From a checkpoint of a small transformer trained on Wikipedia.
Size: width 192, 6 heads of 32, vocabulary 8192, 9.34M parameters.
MLP neurons of a small language model. Each row is named by its layer, matrix (up: input weights) and neuron, and shows model dimensions 32-95. Each number is 128 + 24 x the weight over its row's rms, rounded and kept within 0 to 255.
A block is one neuron, or neurons of one layer that tend to fire together. After each block is what it responds to, as a language model described it from the Wikipedia text at the highest values.

L7.up123 [175  99  92  99 120 144 110 151  91 110 133 124 116 116 118 127  81 145 141 129 139 119 104 127 124 107 127 157 130 102 140  88 146 132 163 121 130 153  35 115 142 144  69 156  67  87 129 125  81 139 151 144 108 126 160  71 127 124 143 154 144 113 147 113]
L7.up358 [116 175 143 181  99 174 139 153 138 116 105 158 110 116 147 152 134 123 201 131 108 113  99 129 133 111 135  85 112 151 101 102 175  86 165 142 120 132 118 116 125 145  80 138 141 108 125 117 145 151 134 150 135 140 148 110 159 128 109 112 118 106 157 155]
L7.up395 [116 145 138 146 121 112  89 123 117  66 161 169 102 146 151 150  97 135 160 118  81 157 102 107 128 121 130 105 163  98 124  99 121 144 123 133 107 115 127  76 116 143 104 145 130 116 121 115 139  98 155 132 142 150 107 117 113  94 124 136 121 104 116 162]
L7.up521 [ 91 153 110 148 140 109  99 116 145  90 123 133 128 127 141 160 166 137 103 135 117 154 136 112 100 121 150 110 173 119 137 143 142 143  83 143 139 132 160 122 113 116 114 127 136 159 153 144  97 164  80 128 149 117  97 110 146 141 145 146 171 106 121 107]
L7.up528 [173 153 113  96 119 137 140 148 154 102 131 141 112  88 102 157 158 121 118 140  95 125 139  95 161 167 120 137 126 122  85 119 146 103 130 113 123 151 112  24 175 125  56 115 127 133  91 112 116 134 128 140 139 100 120 126 149 102 175 117 117 132 129 100]
L7.up630 [127 156  95 163  73 177 122 104 131 136 144 119  93 120 105 103 159 144 152 164 120  94 134 100 100 100 124 106 109  98  89 101 151 119 147 155 148 131 148  99  91 148 115 162 119 104 149 131 176  76 103 110  91  91 112  83 130 168 146 127 120 166 132 114]
L7.up688 [108 161  94 140  96 145 113 105 123 100 151 125 153 120 133 114 148 110 135 138 125 123 132  70  89 139 122 127 127 147 128 166 134 149 141 131 142 123 180 103 144 124 175 180  97 142 115 103  97 151 132 111 135 112  89 151 101 128 104  94 143 127 134 142]
L7.up914 [104  82 127 151  86 122  96 125 127  76 167 125 161 160 107 177  67 123  92 118 106 105  89 116 110 106 123 114  99 132 108  99 152 147 148 105 104  59 136 114 149 137 116 131 104 137 126 140  66 130 138 132 173 155 115 118 139 105 138 105 136  81 115 111]
Description: Short word-piece tokens in the middle of words split into several pieces, as in Mio-ce-ne, ana-ly-zed, Gymna-s-tics, con-cus-sion.

L6.up192 [128 113 109 139 140 152 116 170 176 156 180  88 168 135  86 170 121 127 110 128 107 146 104 127 178 130 120 132 118 107 145 155 133  87 140 149 167 104 114 113 118  95 123 136 131 124 109 121 119 152 141  74 125 148 131 133 154 107 107  88 145 127  91 110]
Description: Possessive apostrophes and the s after them, as in sequel's or Co's, and connectives linking paired items or ranges, such as and, or, to.

L6.up34 [120 150  75 120 100 109 145 148  59 151 158 115 109 154 156 109 136 143 139 107  98 154 144 117 124 118  86 144 115 133 120 103 109 126 148 118 125 165 108 129 143 128  90 141 142 125 132 156 134  65 131 153 131 149 108 105  79 145 154 151 113 108 113 124]
Description: Semicolons, commas, closing brackets and colons that end one item in a list or series, e.g. years, film titles with dates, awards, "include:".

L4.up76 [116 142 141 152 171  91  86 162 190  88 118 131 147  99 105 132 151 125 129 132 152 129 148 128 133 118 153 145  83 140 109 139 109 113 113 149 157 104 108 107 133 102 124 115 139 103 144 146 130  89 140 152 123 108 137 147 106 102 169 120 156 154 121 150]
L4.up107 [ 90  93 182  91 117  61 148 130  86 153 148 138 119 132 172 183 133 118  94 115  88 161 134 133  88  88 146  99 138 126 120 113  90 130 127 131 166 144 107 157  83 138 124 101 143 151 116 131 124 152  97 163 128 120 139  85 105 140 165 155 135 146 180 117]
L4.up294 [133 148 150 119 121 104 126 144 133  63 112 183 111 156 100  88  99 145  74 109 108 137 129 155 101  98 132 134 155 145 142 175  69 109  93 161 102 122 143 135 128 107 111 144 103 150 133  67 122 124 151 136 133 142 119  70 144 158 124 129 107 128 145 142]
L4.up382 [ 74 112 101 105 135 125 134 136 142 152 143 171 119 140 140 133 120 119 166 132 109 148 128  84 163 106 143 130 129 149 144 105 111 119  91 122 160 120 113  89 118 149 138  97 162 112  89 141 130  82 145 133 135  97 163 105 168 131 123 145 105 104 140  84]
L4.up428 [150 124 138 124 120 157 113 128 140 112 154 187 162 108 112 145 116 107 128 112 113 124 113 119 107 127 101 154 111 115 138 154 141 111  69 154 132 110 157 148 140 146 122 123 107 101 144  94 149 147 132 135 111 113 129 136 171  80 183 103 110 128 110 101]
L4.up466 [155 142 120 111  89 102 153 136 149 133  98 160 112 153 143 115 131 161 134 116 144 127 158 145 112  75 106  69 126 154 123 118 127 104  91 139 145 149 137 130  87 136  99 133 157 115 177 127 105 159 146 169 155 117 132 113 149  92 120  96  95 123 130 176]
L4.up840 [120  95 144  91 134 149 106 137 151 118 128 151 105 137  47 130 115  94 121 126  58 133 135 157 165 110  79 140 158 100 108 117 119 162 119 130 134 126 143 111 129 118 122 141 124 117 167 125 118 160 159 173 158 132 137 105 133 144 160 117 144 104 136 106]
L4.up940 [105 198 109 170 114  95 142 106 128 111 125 128 129 112 137 112 111 143 126 116  76  70 104 168 114  96 141 117 118 131 117 127 134 104 131 108 144  92 158 121 137 153 126 136 149 144 116 133 149 157 177 114 192 168 107 125 147  94 130 154 134 102 144 112]
Description: Fires on the verb right after a modal or auxiliary, mostly "be" after may/can/to, or a past participle after was/been: founded, retained, dismissed.

L7.up122 [139 141  90 138 171 130 167 119 170 139 110 119 133 116  91 170 122 154 145 114 176 139 120 110 135 134  94 128 150 100 149 115 162 122 115 153 122 131 142 103 118 137  98 103 146 109 143  97 131 103 166 166 102  81 152 123 134  63 165 165 119 124 134 142]
L7.up151 [ 79 152 121 136 139  85 169 114 101 163 128 125 107 100  85 149 140 137  98 112 148 162  89 159 135  82 117 100 115 124 142 158  95 117 103 150 144 106 110 120  97 118  86 126 138 160 139 129 123 108 130 132 120 136 162 153 183 128 139 180 170 152 141 130]
L7.up301 [183 142 102  84 115 116 149 161 111 164 189 146  87 111 127 128 125 171 115 112 107 112 123 112 106  92 134 115 106  88 137 123 128 133 126 101 164 158  93  97  97 138 135 137  67 141 106 129 126 106 138 151 148 143  87 146 119 143 179 158 118  95 132 146]
L7.up309 [121  85 131 180 106  80 123 146 165 168 140 130 158 119  92 131 142 142 113 121 108  79 107 124  90 104 112  83 111 131  96 139 136 118 123 146 120  99  87 108 159 157 149 116 135 164 107 126 135 121 127 141 156 152 121 156 117 115 145 137 129 157 136  93]
L7.up535 [118 119 101  88 174 140 130 103 130 175 127 113 130 107  91 149 169 147 110 140 121 102 127 158 173  88 145 117 116  94 117 106 119 136 136 112 170 116 153 148 136 127 140 112 156 101 133 144 161 136 151 110 142 112 105  93 150  93 175 128 130 145 119 158]
L7.up620 [138 112 117  84  86 135 106 138 161 158 154 129  94 100 130  96 127 135 123  97 112 161 110 157  80 137  67 108 145 138 147 189 102 100 121 151  93 156 122 131 115 144 116 130 144 135 102 128 102 123 155 145 115 126 116 110 141 146 142 131 141 149 157 121]
L7.up801 [ 75 134 116 130 105 135 131 146 125 134 159 107 166 112 120 124 153 104 116 109 150 108 102 119 102  90 123 155  96 120 144 146  94 132 124 141 132 119 108  81 124 134 118 140 172 139 114 107 151 114 135  90 172 132 134 137 169 113 148 160 139 130 108 144]
L7.up881 [158 127  88 115 125 163 124  91 130 117 127  99 157 135 118 142 134 145 104  85 146 148  89 117  70 126 151 123 176 138 118 125 113 153 135 133  96  99 113  96 170 117  92 148 146 104 130  96 135 130 114 156 129 150 164 118 107 118 153 153 133 110 124 100]
Description: Fires on "and" linking plural nouns in section headings (Awards and honors, Teams and drivers) and on pipes or blanks in table header rows.

L4.up37 [191 139 108 108 127  91 141 131 145 110 133 119 118 104 146 138 147 104  86 161  94  96 130 140  98 100 165 130 137 168 133 105 145 127 119 127 129 118 116 143  99 136 124 159  87 125  63 100 148 138 120 121 139 152 119 135 133 153 139 130 123 115 143 110]
L4.up54 [125 163 103  98 176 114 153 115 143 115 179 118 148 116 121 158 141 124 120 156 111 113 134 129  76 124 133 122 112 128 113 146 115 154 143 131 145 124 121 150 149 116 118 134 140 128 118  71  36 168 130 135 163 139 187 112 112 157 143 124 130 126 116 141]
L4.up90 [124 138 119 121 145 122 140 120 158  99 172 107 148 131 127 189 157 169 154 132 129 188 125 155 102 146 138 119 132 112  96 137 163 143 119 163 158 135 129 111 169 163 154 128 136 124 134 121  88 164 129  93 135 120 103 136 109 131 134 116 151 148 101  85]
L4.up241 [168  98 156 121 137 150 130 150 137 136 140 112 119 145 114 173 108 121 140 104 102 105 113 155 122  86  94 127 125 101  91 130 121 139 134  93 170 119 110 145 128 121 136 101 146 163 101 146 140 129 133 102 113 108 160 139 143 110 114 116 193 152 123 127]
L4.up278 [ 91 153 134 156 146 108 177 120 146 141 138  98 135 127 128 111 130 147 110 141 138 165 105 151 152 104 114 116 166 154 123  97 129 133 150 138 119 132 117 138 133 136 147 134 136 150  68 104 105 128 127 116 164 103 144 115 123 163 148 138 166 142 145  85]
L4.up330 [137 160 113 114 121 110 138 159  85 101 187 153 160  99 102 141 140 134 153 148 123 160 150 134 128 175 179  87 182 117 150 109 165 121  92 101 151 150 146 100 150 110 147 145 132 137 112  99 147 113 100 115 124  90  80 125 113 179 120 147 155 119 100 133]
L4.up378 [152 154 135 102  98 153 139 167 151  89 152 116 148  94  86 108 161 126 107 155 138 122  95 149 144 154 148  92 131 116 114 115 148 163 172 134  82 176 175 111 160 108 130 157 152 121 130 127 133 115 109 132 109 142 110  99 127 164 144 189 111  96 126 148]
L4.up794 [150 126 140 121 142 114 144 103  92 113 132 136 134 130 116 118 151 127 125 173 103 129  76 152  94 147 155  94 151 104 111 104 142 187 144 155 117 158 117 107 118 162 121 132  97 153  82 150 108 146  96 121 117 132 137 152 115  92 123  82 148 131 124 116]
Description: Short prepositions, mostly "on" and "to", that join a word to a following place, date, or object, as in "on Great Tower Street", "from 8 to 24 August", "went on to".

L7.up145 [161 128 137 156 141 111 119 130  94 115 183 137 151 111 120 142 131 126 161 154  86 129 190 136 157  97 138  97 114 125  86 112 139  98 114 149 124 104 129 181 155  93 158 130 108 166 146 113  98 132 134 110 138 112 110 144 110 129 152 130 109  69 119 141]
L7.up460 [125 150 104 147 145 154 141 150 119  86  98 115 171 106  67  89 134 139 115 103 126 107 117 162 167 110 112 149 142 171 113 122 109 117 159 143 127 107 135 157 136  62  91 120 129 143 128 114 123 107 136 145 113 160 106 140 128 139 102 160 188 122 108 128]
L7.up605 [121 127 118 108  73 135 117 110 137 125 135 140 161 146  87 120 138 107 126 146 119 106 106 133 107 163 137 148 132 146 146 114 121 115 170 143 165 122 114 100 137  83 127 129 128 130 168 116  58 111 187 132 126 100 105 190 130 137 127  94 138 127 142  98]
L7.up769 [ 94 170 163 134 151 135 139 146 146 101 131 136 133 110 117 125 136 199 116 128  97 112 153 155 111  81 103  86 118 147 131 157  95 118 133 121 109 124 146 111 136 134 111 103 131 153 162 120  90  99 121 149 151 103 128  89 189 147 117  72 129 120 129 124]
L7.up872 [117 109 187 156 126 110 142 116 107 140 129 149 147 107 125 122 110 130  72 114 131  89 148 113 154 151 133 110 134 151 113 119 107  92 151 146 102 147 167 109 102  78 103 125 141 118 163  93 109 153 155 177 154 135 147 160 148 141 137  88 118 150 170 109]
L7.up917 [ 94 134 137 141 111 134 139  95 138 164 141 113 107 172  88 143  99 176 144 129 116 135 132 130 168 103 158 115  88 122 172 105 110 114 113 104 164 147 117  78 131 169 136 136 165 153 124 151 158 124 161 152 129 104 123 101 160 117 127  96 183 114 136 160]
L7.up928 [152 153 112 124 127 138 124 119 110 147 165 178 114 103 144 161 113 110 176 140  98 101 108 126  86 101 121 119 158  97 128 132 136 105 124 130 131  95 112 147 132 137 111 113 138 113 158 124  75 134 121 152 148  93  69 137 144 152 155 134 122 125 132 209]
L7.up948 [121 125 122 109 103 119 104 138 125 122  65 132 148 155 100 131 143 116 109 107 148  90  82  94 171 116 115 109 144 155 124 140  77 182 138 103 176 116 120 125 109  86 132 129 110 124 135 131 130 144 151 159 130 117 109  55 123 112 172 119 142 135 130 168]
Description: Fires on possessive 's after an apostrophe and on his/her/their after verbs (finished his, made his), on not after did, and on mid-word pieces of Latinate words (approp-ri-ate, coin-ci-de, incre-d-ible).

L4.up82 [168 142 155 161 129 148 126 150 147 107 112 146 126 115 139 161 127 121 149 128  93 131 173 191 166 121 100  90 154  89 130  97 124 115 138 133 153 134 123 111  74 146 123 156 179 132 119  59 144 100 131 131 145 107 114 134 143 115  88  99 126 188 112 116]
L4.up259 [137 122 150 149 128 149 119 142 131 140 123 139 159 131 144 106 142 135 151 196 131 120  99 135 173 136 128 114 135  90 143  99 131 143 124 165 161 137 110 147 102 134 119 156 122 101 117 128 132 135 125 120 157 129 100  94 133 138 105  85 115 128 140 135]
L4.up311 [ 72 100  77 140  91 131 154 122 150 101 190 163 160 155 129 111 145 137  99 140 133 152 134  91 161 134 119 103 138  92 120 116 154 129 125 144 130 126 135 115 105 185 132 129 126  93 118 108 159  99 105 159 113 119  94 108 138 169 125 136 132 138 121 149]
L4.up419 [101 140 144 136  95 156 109 138 113 111 197 154 114 118 112 111 114 142 145 131  77 156 155 136 110  99  87 149 128 101 146 100 122 150 172 103 149 127 120 124  82 122  92 157 124  80 121 121 165  86 100 152 114 124 175 161 135 144 102 142 110 142 105 123]
L4.up526 [107 158 181 171 122 134 139 129 129 121 162 126 144 125 111  94 145 145 166 113 107 177 126 124 112 174 137 134 140  96 149 118 110 158 121 106 115 112 127 132 152 115 122 150 157 140 112 155 130 134 138 142 175 155 121 143 130 141 106 110 152 131  84 184]
L4.up545 [113 154 154 137  93 123 142 134 133 164 151 150 113 111 151 169 126 138 163 128 108 136 148 127 148 142 114 112 132 138 103 127 153 130 151 112 148  92 137 130 142 146  84 178 134 105 122 120 107 113 137  81 103 132 135 140 140 182  98  98 127  83 144 160]
L4.up760 [152 123 120 100  58 116 115 156 100  99 133 116 121 153 121 123 123 106 149 140 103 108 136 171 141 153 150  70 147 129 135 126 162 117 139 104 113  91 107  85  79 184 130 164  96 151 154 138  82  84 185 115 138 113 145 121 100 142  72 112 145 148 112 162]
L4.up845 [132 164 181 115 139 126 142 203 126 131 129 132  93 139 123 180 148 141 140 139 102 127 123 101 123 142 148  97 168 112 156 112 142 117 135 128 147 113 185  79 158 147 115 129 120 128 159 119 185 132  78 120 135 119 107  92 127 107  96 130 128 129 145 146]
Description: Final word pieces completing foreign personal or place names, often a vowel suffix, such as Daniel-a, Eduard-o, Abbas-i, Myan-mar.

L6.up214 [109  59 106 154 156 107 144 115  87 133 146  79 113 155 153 126  96 127 121 175 140  94 117 133 128 115 121 135 102  94 127 125  71 152 173 131 107 134 101 104 134  99 100 153 117 166 133 149  87 150 134 125 135 133 130 132 142 140 122 143 191 122 114  88]
Description: Mostly and or or linking two nouns or noun phrases (league and cup, one or both), plus mid-word pieces like bil in capabilities and disabilities.

L6.up449 [101 114 140 151 101 121 138 102 128  86 158 120 165 161 112 145 163 198 131  91 151 152  84  97 118 148 169 132 143 148 103 127 147 167 114 143 124 166 157 100 120 123 147 139 137 160 125 179 106 124 108 121 114 130 106 136 115 145 110  87 144 150 127 139]
Description: Second subword piece of a rare word or proper name, right after a short opening piece: ac-cent, ec-ze-ma, oc-ta-gonal, Con-son-no.

L7.up69 [110 108 128 161 158 126 113 100 147 111 126 118 198 117 123 154 138 146  94 132 138 131 125 132 107 139 110 116 136 158 104 159 175 169 167 151 193 120  77 118 124 190 147 103 163 131 153 124 135 139 127 155 121 192 132 139 100 115 123 121 119 109 161 157]
L7.up157 [ 97 123 166 112 133 121 145 124  97 170 133 110 125 142  97 137 135 126 142 127  64 129 130 130 108 130  90 136 140 136 128 124 143 123 130  92 140 119 111 121 101 139 126  73 206 153 105 110 121 131 122  95 142 111 122 138 127 141 151 103 136 126 143 147]
L7.up236 [149  87 151 153 180 128 146 127 118 186 137 129 130  90  86 129 136 103 160 165  56  92 103 128 139 117 160 128 157  82 149 133  90 112 137 149 161 134 168 145 146 144 118 117 137 120 122  82 141 116 101 110  95 124 104 148 140 100 140 112 144 163 148  91]
L7.up247 [122 115 127 150 107 125 126 117 114 110 122 104 129 122 139  93  74 125 107 120 107 133 112 137 117 143 176  97  85 154 145 166 124 156 117 143 151 108 102 171 143 146 119 148 137 156 127 131 116 145 107 156  98 131  84  80 151 161 132 111 162  93 112 147]
L7.up543 [150 126 102 135 113 153 104 169 145  90 126 169 133 101 156 107  83 108 135 122 120 119 116 103 105 145 151 167 153 109 109 143 142 145 118 104  97 166 146 118 186 155 118 136 130 147 106 118 117 141 117 144 120 146  78 108 128 139 135 132 140 126 130 123]
L7.up721 [164 113 110 117 129 103 146 134 108  97 110 146 136 137 124  91 147 162 106 139  93 138 129 142 119 134 140 127 127 121 148 143 170 149 145 124 149 114  88 147 119 160 125 136 119  99 122  69 150 167 184 105 128 126 165  65 100  97 146 110 110  89 170 124]
L7.up768 [127  81  98 119  90 137 156  84 103 117 154 104 129 129 138 194 130 126 136 101 141 133 111 142 130 122 167  91 143  98 127 133 115 146 145 124 143 168  96 159 134 120 149 127 165 115 134 117 145 137 117 121 143 123 135  90 142 106 104 143  90 131  96 112]
L7.up825 [ 77 154 119 134 131 168 174 118 139 128 119 129 137  75 121 146 113 123 123 125 132 158 119 134 131 124 137 104 144 100 124 144 142 134 130 127 161  97 143 154  79 148 140 112 160 148 142 143  95 144 147 118 123 138 137 170  76 101  98 114 152 132 129 154]
Description: Short function words (the, to, of, 's) inside titles and proper names, such as Welcome to Mooseport and Peter the Great, plus On/in/on before dates like "On 27 July".

L4.up163 [151 145 149 104 128 122 116 118 140 132 116 179 188 146 106 125 134 165 110 167 132 146 118 114 133 127 162 123 166  96 140 178 148 178 101 157 134 129  99 140 138 104 121 124 117 135 142 134 103 150 118  98 139 107 116 130 101 132 116 143  88 112 100 115]
L4.up173 [117 139 127 142 152 100 126 143 143  86 129 136 110 148 115 126 130 132 146 128  81  76 160 118 132 124 132 118  94 133 128 153 107 134 146 112 145 118 128 111 137 136 121 144 109 151 108 108 113 141 117 115 157 134 146 122 130 112 135 245 121 161 124 122]
L4.up211 [149  91 110 131 133 148 116 125 128 110 120 132 114 123  92 124 132 143 127  86 104 118 149 156 140 136  98  98 159 128 110 158 173 127 135 101 125  76 120 124 104 122 125 136 119 153 157 145 143  99 133 130 130 127 136 115 147  96 124 189 131 157 127 126]
L4.up224 [ 96 113 114 101 155  94 167 191 159 113 181 139 129 142  74 139 128 132 115  79  94  94 111 107 114 123 167 104 116 135 136 174 158 123  81 122 120 145 138 126 138 127 119 158 155 164 157 175  89 124 117 144 139 122 136 127 137 143 111 144 147 133 126 106]
L4.up386 [ 99 119 134 112 129 139 108 178 122 129  79  90 162 123 153 134 119 146  99 138 139 147 113  97 126 148 136 106 109 138  90 180 132 139 172 135 187  84 170 144  81 144 143 157 107 148 170 130  79 123 156 113 167  98 115 111 142  58 145 118 127 157 122 103]
L4.up397 [134 124 127 145 141 142 131 135 182 136 101 126 134 155  84  73 160  96 115 121 118  88 177 140 149 124 143 143 157 180 119 106 122 145 136 138 140  95 142 136  94  97  99 138 115 118 114 105  91 130 125 159  91 128 124 175 126 131 124 100 143 138 132 136]
L4.up473 [164 103  88 127 120 122 134 141 110 124 122 106  68 139 139 133 107 121 144 125 173 105 135 113 189 100 140 103 166 154 129 141  93 120 135 120 123 143 124 142  90 128 136 137 120 162 142 159 126 159 159 184 162 109 150 112 135  56 159 135 113 139 106 124]
L4.up703 [ 98 116 139 134 135 122 135 155 130 151 125 128 122 121 150 182 140  98 160 100 132 139 107  73 144 139 123 128  98 126 127 129  90 128  73 139 135 130 137 167 107  86 117 124 100 155 168 160 112 132 110 152 126  97 128 135  97  89 127 165 129 131 119 160]
Description: Adverbs and modifiers inserted into a clause, often the -ly suffix, e.g. only, not, apparently, reportedly, never, subsequently.

L6.up217 [136 106 151 113  79 128 150 121 142 150 143 111 159 147 116 166 134 132 140 125 134 133  90 143 137 110 161 108 134 139 148 136 124 120 119 124  90 134 116 120 160 159 121 129 127  97 125 129 120 104 120 132 112 102 125 128 144 118  91 143 110 118 123 141]
Description: Tokens just before a year or date, such as in, until, during, born, "Opened:", and inner year digits like 2'0'03, 1'9'84.

L4.up42 [ 78  72 114 123 128 143 137 154 137 140  93 106 146  99 136 137 136 187 116 131 176 121 118 141 119 124 136  94 135 153 147 140 143 122 151 112 171 119 111  86 150 136 124 115 143 115 103  97 157 176 135 104 165  94 176  73 126 114 158 133 160 120 144 148]
L4.up476 [127 118 152 153 134 127 136 142 146 121 102  91 102 122 121 136  88 144 143 110 112 157 126 118 100 157 147 125 118  87 174 122 126 105 119 125 123 150 128 134 109 181 125 138 107 119 103 114 159 145 122 130 129 135 116  93 115 139 135 153 127 147 127 111]
L4.up492 [ 97 140 105 157 110 102 101 141 127 137 165 144 148 117  69  72 152 149 145 107  94 113 199 102 132 114 143  72 120 141 129 134 145 111 157 127 148 141 132 102 132 105 126 121 144 140 118 150 158 130  77  76 171 124 148  79 155 135 139 125 121 116 134 143]
L4.up509 [ 96  73  85 145 138 101 132 143 138 159 156 124 126 126  97 136 135 129 118 141 115 144 152 133 115 131 127  93 134 166 102 154 130 128 169 168 137 151 123  61 131 140 144  80 135 132 124 178 132 104 138 121 147 107 155 118 153 152 146 156 115 174 131 107]
L4.up638 [ 88  64 113 160  70 146 111 133 105 119 129 173 123 146 131 140 124 122  78 133 115 122 143 100 120 104 117 117 113 147  85 120 147  99 157 129 129 102 156 100 117 123 110 172 171  93 138 143 129 128 110 123 133  90 126 185 182 131 170  98 108 121 108 116]
L4.up682 [120 127 110 148 126 164 160 123 135 120 132 104 163 149 127 137 170 147  92 144 117 145 107 155  94 128 130 103 144 159 102 125 146 135 160 153 137 102 154 119 132 148 149 139 154 129 116 194  91  94 158 135 106 156 152 143  97 127 127 117  93 102 151 175]
L4.up875 [120 147 115 146 141 125 107  92 167 141 100  70 146 108 111 153 172 121 116 169 112 107 122  90 156 103 143 139  98 137 146 108 129 121  95 153 130 155 127 108 159 114 142 129 144  84 120 102 113 157 120  94 117 133 138 119 159 147 128 110 175 132  49 138]
L4.up939 [ 84 132 169 130  91 143 148 105 184 153 172 198  96 153 150 121 142 157 116 134 134 129 163 107 115 133 130 100 120 150 150 103 130 140  94 140  92 135 117 114  81 110 126 183 155 130 119  82 133 132 103 151 160  96 183 157 154 102 119 107 121 160 142 143]
Description: Mostly "and" joining paired nouns or adjectives, especially occupation pairs like "director and screenwriter"; also possessive s after apostrophes and abbreviation periods (U.S.).

L7.up65 [130 150 153 107 170 124  88  86 106 165 126 143  93  77 145  86 150 149  99 111  92  89 150  94 114  96 105 125 118  80 112 151 155 120 107 129 125  99 117 109 115 167 144 116 136 141 120 111  95 158 129 158 129 117 119 109 126 134 192 118 131 125 102 173]
L7.up92 [149 113 114 115 139  99 114 155 101 138 121 126  86 109 145 105 143 106 158 130  84 154  90  90 139  77 145 114 131  69 139 140 126 141 134 134 129 132 127 168 163  79 170 105 151 118 160 142 122 159 142 139 133 122 156 127 150 114 114 140 111 140 106 145]
L7.up94 [107 141 103 125 184 114  95 150 128 146 115 128 136 111 156 179 122 151 151 127 114 129 132 125 103 118 159 131 148 146 152  88 103 137 152 118 135  92 100 143 119 112 189 111 101 160 158 100 143 136 104 153 172 130  79  97 115 111 128 110 127 105 141 125]
L7.up280 [113 115 120 111 113 127 145 101 123  92 177 140 139 121 129 123 126 125 151 160 112 124  75 101 113 116 142  79 100 170 141 172 119 124 152 176 123 113  68 118 159 139 101 147 157 132 134 146 108 176 176  91 183  94 136  99 162  97 147 151 115 142 124 128]
L7.up653 [ 57 123 127  90 167 143 111 105 134 139 129 123 151 105 103 179  93 118  89 146 143 146 139 100 103 136 108 151 158 101 109 140 121 141 122  78 117 114 119  89 132 102 140 140 155 102 106 133  79 149 113 131 125  96 135 151 128  76 138 113 129 169 150 134]
L7.up658 [178 148 104 101 133 117 124 154  99 114 175 111 127 140 120 151 130 138  84 136 121 144 104 121 114 108 104  98 104 114 145 108 118 133 139 139 118 121 129 131 110  98 148 130 100 124 124 150 103  77 133 131 125 116 120 109 122 139 149  94 112 155 149 143]
L7.up742 [143 123 144 157 114 131 115 139 149 121 135 117 131 152 111 158 145 163 122 110  95 193 109 147 114  99 103  79 144 106  76 135 131 115 123 114 141 158 129 148 158  92 179 148 159 137 158 152 120 113 133 129 118 171 113 155 156  91 132 134 136 154  90 124]
L7.up949 [108 187 149 128 139 122 147 149 114 135 117 140 101 115 170 137 143 135 134 126 102 122 134 129 126 122  96  97 125 147 130 100 141 141 129 146 106  80 115 108 117 129 140 143 141 131 139 137 128 147 112 131  97  96 139  94  57 106 126 102  76 139 146  98]
Description: Tokens that finish a word or phrase: past-participle endings (revamped, improved, resided), list separators (commas, semicolons, "and"), and capital S opening a name's second word (Ground Squirrel, Dark Side).